Part of a small language model's weights: vocabulary 1647, learned and rotary positions.
MLP neurons of a small language model. Each row is named by its layer, matrix (up: input weights; down: output weights) and neuron, and shows model dimensions 0-191. Each number is 500 + 40 x the weight over its row's rms, rounded and kept within 0 to 999. Numbers have three digits each.
After each neuron's rows, "fires after" lists the tokens most often just before its 100 highest values on Wikipedia text that the model never trained on.

L12.up177:471481539547416534514475481418419509511435504601599560490483560479499487484511489462481495492494455536487469621474464502466482446438519492481523531480504539490474514498518544497517500502470515516544531539524447518441496476596506493564486497462555564510492496609417586611506516545461489460473482409513486503430494491509468513475511506560500455521433513537504458579487551479476473446442511474462443524556524445458476478509491461512522512452493540524465512573456519469448469542476503532475473441532505508448500498458477539496474498492486513494465589525499509445509461584477561534
L12.down177:545425451466545574473490439489499512428506525488524514507516533494363559473509486483511439555507524535505537457551476460511488398532485510491451469461534574518491526425510455523555498515482532478533535495538518574520455508507490481512427514475558431463528536508492520545544487496424424505514514423503495461493507487460501477550531544528625484580449531531480500459480477563502511520513570480564531470516490443464563551554420426504531418472492470500519504460465539449503549512534484526527463491528462528444470543522556557505508535522501510554478513428503538430508548482532464504
fires after: " C", " in", " c", " ann", "In", "C"

L5.up16:469507506529524443506481541458438489577447425555536464488491588478470495498486485476510484470467484465464540496494571495422435530561510521459461490510467544471483453476483557536565457556546557478480480532520465447534503480437564525461451523511539571505459488537491489499468509566532504457528464575522488448550508448496521527547515517595486527501515478470527488528508509459487497586489452601504510542440424494509471521486576516471451490503477535452546532507441530462487466550605482518479550489574459491462549470475454540524427485544532444515446449599458534517529503497567470560
L5.down16:532438531498516554559489501537514476492551524534514547486574535375514534556536515541521472580534446483507475502476465499494470510513472486502434449518542506440421480450451490418536458522488482443470517526507533453485460489582489480505544416520530479497538507463479529480476508497495477587513461440487479571588520418510459515531516484514479460444539548476484513515467500489533489495492513413525544488543480434486579507495469461492544566456499417540561471450446440441506548527578525513538437487440560446486500563491525523459491529521497543513531496476535446468446498585521530580
fires after: " C", " c", " M", " l", " K", " L"

L15.up212:513497508489473435528480546517428507496511499450477460485534531584494426500522493521465454465483456530522515471428454385424500503501465501578450516490478424497542571549496552551548477423462498484489470450490523498564517515519452408515537477560508474528507518518520530527525570576530438511519545590456563507550528515530453524549543548556429482544521499508545390559533406464474446506544501503499505491535460515536483551479549512532564516486509483537521461534469477463479520495554544486470540487472515497510542523445459419551512490519464496533452526496535467497447551568481436472
L15.down212:526590470487526472480400517554509477473427449460528488481574456493466501514546527553569439499491438490470440570541467456490488531512498465491460546507465523522479522484524451499558478501481509489521477434473487501529501478492500539538534492507402525541566466436517536535484550475462437502431405518491543501466514539528500540564515487526477484452481518576533519473482490544480414538568479550502506501509515512559471527574502528519480527548584462532494470534480437404610502455505474579412479513418569472529524490564436485450500478481501532490479569477449531481511491457505504472
fires after: ".", ".\n\n", " ("

L3.up689:543412498570593511457485497469475433436541509504531431536564524504516590424465560504490510518490509492485472527508543426458493515460543526456449589463528487517485450515465458566580468444510503501545559529409489481490456584502484524486487504486483551481487577465462534533445438538467519490514559427583429519501492501470579488452501515489471503503510479493461530547462426539465481555512521473458449452530469497537467527503452439519518555487519490504572596437523494534447492514485473470496556531538468473483438486532485548517513450566541513545443451525504526465514461501504526464
L3.down689:492499477531488569532521560468513490463482521500610459486402497457508586465497488528434485549580529476510519557527486563497470516485474473507511554498521497505460481491529497516516486459527544444523473501475580479503473566570447539481499474537556507524500520489485405439522436514509472479544557456515462479557437451428495528478569481410495522413515494463503480510537480475546507492498555523583474582498470535513521468404490570576504488525562461585439436477450496467526573509491425536489519539454494489455482507527484526450480557498502505535505492505503482433549461422536499455
fires after: " b", " B", " pr", " c", "v", " inter"

L7.up730:453468485525518481508535478475479476478563611494470429521470550498542438464449521517503443530558504543489514420413487490527530477486509522538574430495557494517486508481509452452518489530523482549541491505514502499481516467496495599494566546474455526502554525485460482475411484499492503459539486453524471552528467482530479467538511561474470451472582476538530434520506537514496504494364510469525517494551481405499444437535468540491421518553440467583474460503521551412556548476530494471520471489555540457534582433529450583497435511532517489531498485491495464432459507513517519526
L7.down730:489536474471502538476423480540526549489549543508583550443548510462463499446531531518513539469511499508515482475522524522503512484481506568456536537504526465464426500499462440403581517510523522434509551561513494494592495436542458480521455414500520492496554478600530485520465484493467450459488450458497465451537530480434480400470462445540522547501530493505454528487526469528492522534453437523511612511458543496489507511540450468526479518474561550463546537480452507525503529435509578427528455518544484512549513427506516536429557487489527466570478467448515495521486600461427511520
fires after: "S", "P", "I", " N", " P", " the"

L5.up6:506453542513519528497508531463488521492525537577436460488489568501493499448531527492537455495487497476472563527463520549497520508515439463527490424490478561463499471485478501385484612492497456518526544516478441488473561426467472555458525542452511511460539431518439482497527644559397501475555434440416548549511475460556489486539507558479452505508548449518482469532480572517483485516524453539467523488514554501556500428516572502529453485491488492491485504502466556459452494543481564494490529507518458513499472535474501614519380491475512456486527504519480542486510457473473522523
L5.down6:492490485558447508444444451502495504472540537520521551457508546414433451571500572516526401539532494525498516563494452544524424545496496472507506449467507482565494549424464541483488500474492486419519425576501469464497570527518445513470473484452571464509529513493554488536487473471534446419448532414496524512509531531537487455462577524540541545508483423507498504465478548487527533521523530529464564504506484490504541466576483526518488430463501558495548473491480491549472515483442499445483545486544547487527499487569477489445535484449551440449503419506550479522535622538464523549
fires after: " P", " p", "I", " L", " W"

L5.up71:520494509476493434533459511538486549553529456513531444521498479432507523434537445483589477573492504481461497505475512480526501501489488546484597552566514554481378527522479525525468533464472472483527452465435519504470521537497524535567577482478558553474554481562489551563473476515535422569425511530531435474434454521502532588511454505514522456445531538547533521472511457471559530455478477529472448552592571522474480556467467538497515420443476463528483541459463537528503508493466441534493539487483505496544509570523507447540540433454477493483438449481459467469494541534495472451
L5.down71:578515498528516476421486536488451459517485462503504487486485513500473515400475548529466480580541511446432510564461536465556510499484419475500487520473588486479505516507472496519487453451590486496507465396479479571424506465492467558511451528546498527478479538455551484477478539518489457464452501459566463512505506507423470493520447480503496509489512517514539542529466475550519472485516564591498518484467574520411496500538519541485505480500454506603507597553495480436575478450554567423510531600484510543482509501519569497488498440484577460474547456493483463524435513469500483548
fires after: " m", " M", " the", " B", " b", " H"

L7.up53:459499459498439457517504510444468449574497529548445564498467481422481491501467501578533451496551520523476474531470507402534498549447489460568507566576458512463450482512526501499499552557464549540482483447483457535442479520514558568516494533580477517513499478421544471517540517507537485482438544473529501516495460495495479547541437497501492595444446484485482476522495552509522480514495440512548528514481461494504467509526537464524582604543438476538535513586529456435520483499474502457477520508515465421466493647509494547405508449544488478500492502454508564481518508553498465541
L7.down53:494529523471423539452479470524477513499510482517463550485549496415442584474435491505512539500466499495520525519522521467563461477516440556471473437521536479587489493517538511550532498513533466555471593499550480559520498536507497447476519427522504492479483514535528377518516408453550400537457501439562489436518544613504578520556470550474498537536543509474486489485462495459537452486554526451564502428502509470423515535496498520515530529508507507573506422487452448493528499483541456540598438449454537463510481463499530517487490475506516506466502575441445520521517497501510549517
fires after: "0", " c", " C", "2", " sh", "iv"

L9.up615:528491518461485565584421460457473545492497532520459466513522477441413470545520451471502477598507492551529509446462542519487550530506480478528565466488540436542522460543595553468444500520510532537406506565463478479496467506469475557576583527500538546510458488477539420502484473518426447548443510527472562516524480493494447522464563534527469462443504468539545545525447488418476565524482500545522480509575455544511548510499429441545429502536495513457540465476531568468532452471511503528494459498488503424457494490490518540486502537471468514408514566500548509507559480531495484461
L9.down615:542458568553510466552481475530502519471583515536500517571508490493515493511511523569548526461431483490483490463522479565492459525381504508535476542498526495509484499449448472512540548529523470467449507555482479478467533470464524490509546403485538548547483460552435416572531433570584465542518510480473478450547457471483457568484453491502521482524500553500536445482571503506490457465418500486542436481483531449471531557482456489454455548612512542571489483536527525473513534495559491464443507469517465476557497432560480527556469495527514471502547450467490451438487560453486552434
fires after: " the", "m", "ar", " l", "um", "he"

L3.up86:396474459496540503480454561480463514548575479523480457447481539495522514544483542535549504509481453491434543499514503505452455492543446488497494512469442463490482544514536544479554468569554400449487512559531533479520435454527431535457552531516545486507456482444493527524501513496476550417506560495499446583462452568474450510506557486506538468479427526537499507551564568524505544530513490519466494559477512484472587517580499468473470496523522549457584577534457504470512503452520530479495480442485471453393520527498436457506404532499447433527464553483471457502516527475517561483
L3.down86:467498527495490454608524559470450471445498485470461520557518525553501503485435466510550545473452517514582461559491423536551483517467468517538503462510552412491523520511528522517471431501495482502606426421444455589506483475444484493493518446564497548548455527561528541595567488485436485419505488552442514527510499527534462453519476516503425500500486486450489538469552494483530467527538441512547491449498489460473490495492523486524547487480562479448511556508541446495500571465556522481533444528416438492494489449561457465488561468518503501539433479550566498474504512557560498492
fires after: " J", " T", " k", "T", " Jan"

L5.up613:463494575503485535490542487502495475478492492416523503512459516527509560494442543468471504502419535461526469441505455491450525488485529436513591482513521562533540522509542471497523487497470544531487477515485541409478439522467498466443533491539474547460496506535459487529553542556565559498522428514516471450477494527488473466539549463538488529453490417524418523526474421469399485512541528500493498428542585454596557531474568462593478447492493520562539422508488468451485530483503458479544502527516417556474518421534474476463461457577454451564467482465496523482554546516492507512
L5.down613:555487498516477422425490507535486454466518484491518498446474527456537496459509517516470459535525484447564519477562476536483489561511520451376532445458481534500499462556502552480512512446481542474514465480497474492416547492528420570474480517471537457530472535471535451513531499525600461463466531390529510491470576446467536489539504509480504514399519507574543518456514513502451506515560557463459523486490562495556487446517568548588474556434525533573507473431508472546488532481519480480463480445508501545538543577490562500463447472477506443523594507548487460510528526531526453483
fires after: " p", " fl", " T", " f", " L"

L12.up46:550466438525457566480519546487507477481487473513546517523491533480518394522508472509494422478544468514532547489480481444509484457584511559438488511533515487406503520526532517461547514510472502524499543467495471475539522424555521499500539523569495537522570522538460501484498436437514531459488446446451512522497471551392493563460506519583508547472525461513499508564502547564508472544411427458552485478503512477447595419470460583439507482488531504514495514477434538533531522465410475466569515525492452413453520460527467527490530502512548495461448503555509519563491492488459549438
L12.down46:501451497489453565434470445497505474535463425487500561545526561583517493465532468477536495509486480481477571442520551527435494477548514511477483486526493539513467458440496471477578472494538475485569523564555452520479518490470545612488509484453500455515481440465448507448529538490528524494475496416453515504487529459474435547549499539553482479483478499513511489402565435504481467466521583472533560495497555507489512521500537546487511472500509478513530620536558478495497555466512573533506441539451514479472530498488476464412410526473402583555449519476480512502446545546482502557
fires after: " of", " in", ",", " M", ":", " from"

L10.up401:500551526520409498523506463527563544495543437475418451493432485542446528508524481565503531512389502594403400473524525544465512502484546452504560509550545492538501493464507518474584521485484550478498611510512478518426519415521475514517520494485501497582494547540501545478541520520539559462471488510437486512461463468483499489511552492423523550509464470441461500431492464463501511456529466470495479436463521415489490516518502523500464523450532452429557545592523507513585531498472532505487523589515504477527559451546475517509557514479532520484509496531518486454505447434480494528
L10.down401:555577537529493504487471550453496490527502477556489499444429503454510484512549536487451439509536537489518555431530514520519520541538470473446429457461491516514454511420526493475562496420498463518555566522480481548468545478535402446480547556446519477492417500425525507470542524550524524436458522500520481486515450503558466594508499555451534557585505497527467462497481480494495593531513520494500510393514474520435542516531580486539429471461493483497485454525556509518534546569469551542454476530498446508569512442526537466440487478518500480536486481487541456474521475451576464573
fires after: " T", " t", " B", "ut", " b"

L8.up32:577464488538455522531505547585474480523553528521543530472545520472524526497484536473504498558502502519507473558455532481461570506477461522448575502564563507581487485512546433478465482559610520446483398399515516480499496535453505528477517564476525523538553491430413498516491470542510477532567470525471493454473537490489438529480471526511463546507444493494536469508479486472501520516443516478502461506492438572490569486475458488428453578474466482519514553470492511413476480480480427530468472466571566471593477470544452463470378488483485499531540508521547500496489482530547488550
L8.down32:508384483440436547544552578498490557534535533490455498571467482546540476503468495435500517450423533508461588488517508558490491441519484490464503470539485486452496492492564487543421533481542475486501462489484455491553588561551478484598565505453500534440467426508479469525457473530506506527484536487536502550478462479535491588470559483550453521452410443507441443476452590495503466479438490533546535506498526483461441515463449492491534608561510556527478539471480558444490559489468516503508490526519470487478455519512488462495501492516463502433537548507512492506520534467580456490
fires after: " the", " s", " The", " l", " reg", " m"

L10.up262:517511445533495475435504485522503529470473436472463427504452404500492533440502467512519519523496521494449450578549576503567444610446559463592522602405491583513481465499509442540548516519477497465435473496454528527452519546494467513488548539516549550549445520501508508566533441426548502511537533512536464494488448504563447474508508452430535514503537415497513487548512474457460479510529540543551490537488517582495536478470520558550525468447511533502447508419455460543433495531527486504516503482471476509508536479504472446557526467514503494532430550459489468518546536550509471486
L10.down262:513441477500495545490507540447505475460565493464550478462441503498520581500538563523492493538491566494557465571526534471486473534460469551406505368494521493552456469438517501562488481487503493457536527518494507500552445500531396527539428507507420523476545515376451498446435498398554496473479528481440471523487430530536509453506480531475519512489492529533523537446534487509547523518554594437477511509496430501446502485497565551583475534513553542525500520524494537465499504501498594519506458551476503551515524462557503490439447515487498438456524480454514522463527475515487484547
fires after: " B", " b", " Be", "ri", " g", "em"

L7.up607:499474474534459523525498497456498561567526488522486478443403487513455557531489465495477477546473589493483501506456427472517470523554475481490480478412450497529467472483464536532479431452476470450448527539421539510546516602583540507523557449518548515512543456548551504458428554547532478485547527472551536489489466490541526542528472519581509507461427542494427487515495542471508480490499488548489556459508429594502487502533489522491496514493414514507477571601500501456515492512497461523522468501460513485527490402532476541593491433530491459495493516553531584439518417509515466473
L7.down607:625502510547514532455451438495558530560488452512589493503538497470452566522462503392494525484489492470513575476576505472535508493528540493584479466441498550530442481456423465492503492490439508485455499433555451515527500535544542571404463480469509443480475492499501527480518502534510501458490503441524469505502505523513467482490533400543587493463525511509446448511491506541503568552465477452497476555549526600552469505545560476494497437453527468537516423483513458444522502524561475501520451556524502510545491426515467401536488525555479480519440513489518457520491524469503547493
fires after: " c", " C", " Or", " E", "pis", " D"

L10.up270:539459440558488420536437634528442490538534434465455466437476520505508443550523459532503503430444440451498500499520469501471484470515519450581547454448456525458464531603542500470498515519556502497465494465495550444492478512554506491549539457545484507488521567484425450548571552508519465482547539443528507480527460484563450488513490491582476488500454478496526571471532456482532445490544520494519443452570471539540585487521478502506505545439586477537538513514521455474475482466552496484535494449514507480455480483510434550512505498570434497469502562548509479510433500568536512475
L10.down270:483548497449399469570500467499450553512452510527548455537499543545457491480475509455542539516605441542443480494494503493493515525422444562551475522490540506478470593542483552514462458479483510568482492479506513519522529493524444448517530460453548496458562487442532518470478509456451513505436439483501457445557470483488436461508546515502527487461482567472460526450482477486447566452470547484551500498495507482475517517535524545497468519473442491567586497570527421445542490549538498533497551515455487470539550559493466500468543429518578529572501521533416396504456461490561492497
fires after: ".", ".\n", "==\n", "===\n", "\n\n", ".\n\n"

L3.up269:487499516479551474463507493471473528507501515545505488542563437542520471537464451484562546539547502529517522543490490516613386475464490489524473484518451531588527501502452488435593501431488461538483447548545521542510504577474572447514418489522434443545511465499471571469464471456478535472471422445522504526493482487550521510431518543507528540533587482522511482562459487549576536471499505490491460494521510499526524519561497456535484469482515432481429525561431495552549451462462462448455499531511536495512505565462470473577480533491519423530518530526491428483449418455529466509
L3.down269:481508551522500497543412565458445537500501489445539554500451459507427494489453496492590435529505501569475476483556456465503456517456461504428523454459495623437497497510538442457497469408484503552486524508454501443520500536500425526501497502507532501464542553497486501453522530496615433529519522506471477534531589499552495509489480481532443502495549493435468527449564494492527476409459587515484497514557573524489510526458449524517492518468572492451551443507452399504460515513502549466471483561494553547535528523466498533556549457518455498532456463573510509520516483518502537541
fires after: " B", " b", " ph", " (", " T"

L13.up190:533446495465490548498481438539478507536528492499590494597472479525450509515490419544516449551478455511500524563476446509509437516541561495553485488485488472475471441460552515521616520484476497485466497434514431465605515441512520463577511492499478446572572475517516545604480492503516488489481525430521532470453498493559492449505537528493495501522501529508433470552402458447497511525505427532542461420502508472478552544469476505531508485402489439494529499521402486532587483518466457502541475503505507506494556472525491527538551451544545473453512439530511484464456498556467554486
L13.down190:438552524518552474500501532483502506494560462514500539524473527520496478471481500494577467527450539513474527460534590527495530503497511456500515435516504536538514504523445470459520477414503454481519456464419496489513526421589508516555521502531479486517434514525479335428498557466490528491496491446499447486461490583534492462526556558530518503444519485505470471455489467556523527578556449450518548522539521547455519452437579495460507548478520458531544512473488511523627436499513581506483460536482531446421466486452505478507472518506553433517473439498569498470488519562553496498
fires after: " in", " at", " to", " M", " ", " for"

L10.up112:555502505459486495523537457438530500547512492474541421531483500519553468519567512496515595532511482518476460465485467513496482453451461558511562478510505484552605402490542438472448457467481538479468546484593473476515511567451469487482550473486458481474442495425474477531513577477516529553546451545572509479488499473470503492497538603504511475515462548475473501520468558502498508511492470467472462497519561438483478538492482492498509521477522462469478442531500495484540552494408546564509473488525520517465548386486559475549457499544424478594581542503577437497556521477458521432
L10.down112:575464520484489402547530479597512413538505513423471531430492421594444445492526484481564508474495539505526541457539497450481472519486480517506551531418473535547539483446497514511532503434507441494481491521473488477517505540506486472473574439484494636504517454562567572518552440467508469493518523464464517529530562554446569489438500476482474452518453525474538521486464506510438563482396474474515496428522515569517490520491547474464479492545498506515509449493496475510475533450511499478550495484449484464525585494492512528492497521473517577539499526444512475611491522459530486535
fires after: " the", " an", "en", "er", "n"

L5.up458:541484531552469487499554507508478439414541460420480533524492531484470543441541467526527507516492508426441519477448518516459487441475418586508536561505533521519455520478526469495500525531521503540519413477567544506567468530503496473504514514533547561547519534486525472406438469474469552544531511456555498483504490541486543530509502472586464568491535411493494444534556456520590472492502519441507503496455541548496460488574452459462487486472519479504508490513461466433539529540465543444512489521569440564506471518585428488532485389519493492454474546455534505412460524456528503463
L5.down458:528538530433574469443496496493461532518544517521530467451451521517494531510502493499500503526415529503455520545512569526557486542565408547495553549504474564452426463488487476510517533529453538528496485475446451453545451559493510563509542490515511398493461447486498533496491553493518445526508571496460459521524487482465456543557504514485554533468512403488507444431547481473532457507496528506579465484534486511485553487456464497555511428388583554492465515514490424490506488473494525461564586527504480466539488503430536568451473516504476481512437477474487482408505499560534510593
fires after: " b", " dis", ".", " B", " be"

L10.up746:437478535435475542474475376447573584457515508465517524461475468441523502445494470476483510523548484522453425510495478523435452488498533497448551494534518482525445478538494496459525494476537529524545513513535481487491498528493551467546479466493542493424504561450483479488478487491518501499558493560616557554436545508493439533567578565512547553483576554553476517510543526478544479547523453441531523502502506427527478462456510532498480365535569413469492527449495554497499446476540547515499524486510530462482542448418464524451529541497463525504455533524446531547501520457491494499
L10.down746:498496477508501506488483504528515587490512534485542530470469525459484509509505446528525539533511589541503523503477538488559475546518436481422491504497559431422485496494395482440484492491474448486438441492507549505481503430469545469525486487479523526479531391530495538535530518489445527480460523449530478488498581555493481480503510410490516433464440588448462475599477475496628510533404471506560503500557527542502456536517499489455539451523542544537462489539546491410493493574486555548530466493527472525509462494473517551536547517502548493426461583466535546532501480470483512445
fires after: " pro", " Pro", "at", "ro", "er", " stud"

L5.up396:456515545537462504549514549530443541561434570428484507562534522499506490466469472537466613491458433511475568457533496495502504471433532558440557575562426495564500463495458495523546475478437531466482515558488541511440501496519581510436519483477566469476473490474508528522516448535414509443531505505520488493468502511532495504491519514472485536523428514458540494514426474471507465497470478523557544550455522528490530480544479544486490458416495475507463515488452503495549473508441501542490540561598549514439496443563428484560509522553529452482500532569519447526538544486432502398
L5.down396:493516463536465472556511489496438475536542530539492560533511564496479519484462518519585559461485477531481528510504532523502484473471503522447568548466490496512500535586493486481543490442466440436540472452535469529423526536413539528483488456497541525503545494443610524471504512478497526532402497517508458524556504514582526485486579456477492472518529586535438453470530554482440509482524497494560451503520548479433542457487463507486434469459454443487391436496606538476585487519450460481499502522584494486421530516487464537555503451530528469497511464480496498420496466542530533465
fires after: " T", " t", " d", "y", " r", " B"

L5.up155:410449511561490497529421510542475517502480488463501460488486500540485582482521518472462492540488434540508530481421463432443513553531489585597532551466469506587439494558456553578505431515515529533471428575483547497480530498472497480444483499487519519546467527594547548417489505437552570500498414484453512501459458566440531485480515512543474562490450517542445528545514459494494518473540549519518479519528546501492397486505540522454505471528538476478517493492594420529525519450446500478499508503545441516481469521500461467514531489457473478500504537472473508512546524417486558532
L5.down155:540541526531496481520562591538495491441503492480497534475485466502382449531528456526524540444524500517578507488518481511515519524540459517512423502449505504532576526554439531442506469492512517500470488548426477500485494480465545502488554504485518490495517575491470441535509437515469574465528479578483493561471540519492454559525493511525543473547503549506488462512405481470465509553469528478532482473488478485437452497486494450464541530502513521505457499477565600482532538503618451417489518546411411431459486521515541508578419494543520438466458496577466480473554471458504517440
fires after: " t", " T", " k", " c", " C", "w"

L7.up743:505548571433470489491527546443519534454576458453552470575470417523507446399542481510468469485505491507489424494573476601549486546516491488483530480532471467533473521510502500541502467522504498515475421521481550454502466463530508460567495500471458515491543497529512537436462548480517574484532496545554511463502475515557410407487450447478584485493457532463564458521504538520521522501473478547413511559501481540510579522558491488525462509615485439460453467516451428505506511491502479482500524500448477479514507520503571572461450498414511481510475496510523456519441562554511463461
L7.down743:548484527476493468508539572572486444487571512527548539519522501477474498504518513406539476558493475492497544488541517528527467525520429541565487487477495467525505534497505492498490511497532553494540445460463473467518499473572454527558505494471427469483532536475482509540571551562527512467443449464534388499586537575522449476433480495546503394485482550497466486489483373524566512450519509505532515509475533460530444515424430491504474458439521572469470588474421441480499535549507529459477525431502491490472446529498563498497517556479527420476553494521469494555487496469513443555
fires after: " col", "-", " con", " man", " ", "er"

L7.up503:542476469447494426512485445546458524463545526524502489541505419469515551537473492529490479505490564511505501468421520587543517479498475504545456502495495560483502544497435558436473504499424485506521466536546452477457486540506525544495559534458541521436528498480465532587505551468540480493481497411518586486534523539523487548520530571500422537486412445599559565467536478552455439506440487590460500526534478481446487546515472499505562543446458532484509485486571483501525400487571452467485490532567514501454449555419449517524530524523460460520518483539489545512473477502467493462
L7.down503:441532435543512535509466491499449471485468565507532517458480458433440489552501429516508492442532467539540471537462477522526508512482469473486517481509578432528443538529487538514518497511497513504456572525509435517521501503483453502520539519485459593449418496491522433572488541458556481575539564512466518538492482487468461501446537500495505451450434508524484498439539506504504429468520474503518481467516488493538539543436436485513435580648549535444505433463502407484532483453484580464449588491557540526505503467507494539447519458475530518538551499450562502508543550505557553485
fires after: " the", " res", " l", " Res", " Rec", " his"

L3.up457:484458532529481466471481564583463556590524481512484472553482533492430500549490485498511529454433512405426533551546511510485464434543459456541510562510479476490462433547516481515470502493478442517411537468526521488474526438523491463504475488529496522498487498531498496456520515561509472454500509543509479505465595494512466554579535510512505513454458427481585543521454511485526502499476474507492447483507507495505446489539501546523445560457542482421469519565405491482530425495464409513486552537505553448467482436421498532501405445517499539498456470510455517483577547429575465546
L3.down457:536479542551429468454439517472448497541483478438490514560509542402553464465481578532419502496502529501509465558620521542489517477501507504500566538549509467482535471534512553503515564480499542478497476519517466509431475502546559543468530469437484550496574443515492504479540453526462455519446494589468465525443559449531462515566526472477498505511588474533452461499432450456398521517505492485492563467483550477480440528518547508454452516566517469441479424503614505510528527547570520518494514505560469510479539516472537510520502498465562524519492444511503475519452509508444482426
fires after: " M", " m", " W", "il", " B", " T"

L5.up732:440439485542437489495433452444514506545460431455538505484549473509526499483461469512477428545521531500542609502471434491423476439544497456538549496558552414546468560535479498514549476506451480494448586524495459480473470533463513510495539461474492497457466550481550493537517527574510514466510499458562555584460526516471517569524463484493571489526488519543519548448489529463471515501455493498555490503559478414449565532495505479514495565498497434524523555497498427538413510392504561544478511437525522489483592459459513455506501506478499499490513516468531606513455486516460530509
L5.down732:550583523545440501521416554479495554482440477503437471533536494524513528515538519465493440497450513451496537522560500442499446482495540414495491469524541502544517511516452433484485490481483483513431541508554487465501464464465461490427510442488493432489510525474534516604452487493445457457522472475532565496533513512484534499516471446551556542527549491514457454449557510497531564520480519465595467448560440547542437575460571563482465468492533436586530482432515511450538549446483577502579438503522485557519492432513476501546525521501499500492444507511490489549537485496444415506
fires after: " stud", "y", " con", " pro", " inter", "if"

L8.up438:453543478489537554456590476489506550556552524434497588464521471561598525449443485486518519429502456500589476479472483520512543562461498465557559501461425457429478469421500504429534535518515518531513429470496454483474458431490454560518522579524500457465483538511415493493550505451471490454510569511518550528469468532520572474433416565450498540527500505552526431472524569501548509524506487465472533484524412434516506525532513497443552499515533467528468434502459552496448479570448515555523507523489570521519509475498498529502528504541504481473535526440548519496486466499477477516
L8.down438:508478486486444538551524496514513500513477468456501442424473481516504477486547494432629473515504528490505541503472546492516448530524451489472547443497500479478509489453549497535456465469492564470444592489522495545554444438500499466570509476408550563435489466494510527504455468525537474567463495519501533522462612417505520453511529448512487519558512602528515531488427470502487571477512475449533492507542568427473458551506436495448514475464453536521534601452592495547530484492530496515515479462464500538469581515418529479473458471510495548460492515504502565523585488502469493498
fires after: "ig", " G", " J", "n", "en", "ic"

L10.up419:481513511467512450494484484531498550507435520589544495453509537483506448527489443483508472473502514481508567539424500534446495522448611516507466514593439449493535563451516487543551545540379420532475494466531466494431494532512507432480506473467565517530494548540447529502464494485484499547538566470466523464505490499448494474570538543597526488503509509467486495422552403522573531524459477442500476543524486468447530502501516468465488488506461531572544469448497559462524490505494559439561485466500464534582424512565574430517508500504485523460469547475470549467473502488511473547
L10.down419:493480498514557482503515527501493515511505432540487490560551518554483517442529536532422520512495526443510449518534444514530519490555507521556512504524433460441470538483526528553507522486561541536511444496425495499497496595494458506476495484516549417432525550492473472506508473440479541500494513524459519429527492499535554463429533387431550501499529516537530520513487439608556524467475427459494516564528540458415495520441498538543562462493465476467515574481452442503480482501534509480491498502546450466613454541505540520516456402484453499525454548497531562480493529486545392519
fires after: " an", "m", "at", " p", " the", "ic"

L16.up585:526456455487420586471494462471464519518517580517534524498497505467481505459500527559471437495519431482502522441553490527441496529576465490532500559522477550539561448536585523512519492550538517481557537578513475483493550390487477459504485471530548521397533499456443397515477528475475487500433484472417542431496453544449501466516513482507485426475459532494480437501457469509539475502418477514560499538581569506519531516486540607486519465505456494465434516444493522511542513491539501512513482517446492512526483510504466529526541457427523505495519532539444558491575566494466550458
L16.down585:430515489594503570600516528501501542555502496501486429458551531569520482505472522462521524475576481490566565438587437452533508510489512524483513487523495482527458469511466559493478515488507483502530470444466486498462481554406490534500548523494456453465441484513465530527492588398492541404466523499555523494536562498518545508483550518471474517578470483529426518512458442563534495453509474479412492541563460437542509542528464490495491523494472492489522452539499503460487558511551437476496487548553461406485482558413541512505446479522480457504537572508441480475447454487537486505
fires after: " ", " |", "at", "m", " j"

L3.up362:421530543485559609524458456496494497436505526514473534568417516519545473513559476531546455535481508508515465486472454508520538479547585561468526466486434470496413440523465503539489435480490437466505453491456514542514497505515498516492551487537467560503540450503525532491460473473438502527501473479526559486466549442553452495571395481452433504498466435503451505513505467545417519467479566547522467502422544551485537484594456519569505528566547448560469475508486540488520543437468527450522527495491526499476541530535539447496446540539475469553513495481515596462436504473520493528
L3.down362:585506472408493521558576486563531521557448570537483546477550510516515546511485492523438533553542505468465497461505480513570473554510473502617483499520440463491531497418511538515493556467491464476526494439506496495516560465584490497463469448482522424412507538479446499460468466549544467517475421457448459511551519487447515550506463506569503455528547567517436520505517501465506534482549501475513464512496504513552498491484574489454479524459520591540503436449493453437455526532539480453493513448483478537577509492532521507496536541454558459494491441441475486502507501531545407410
fires after: " (", " ", "/", "-", " \""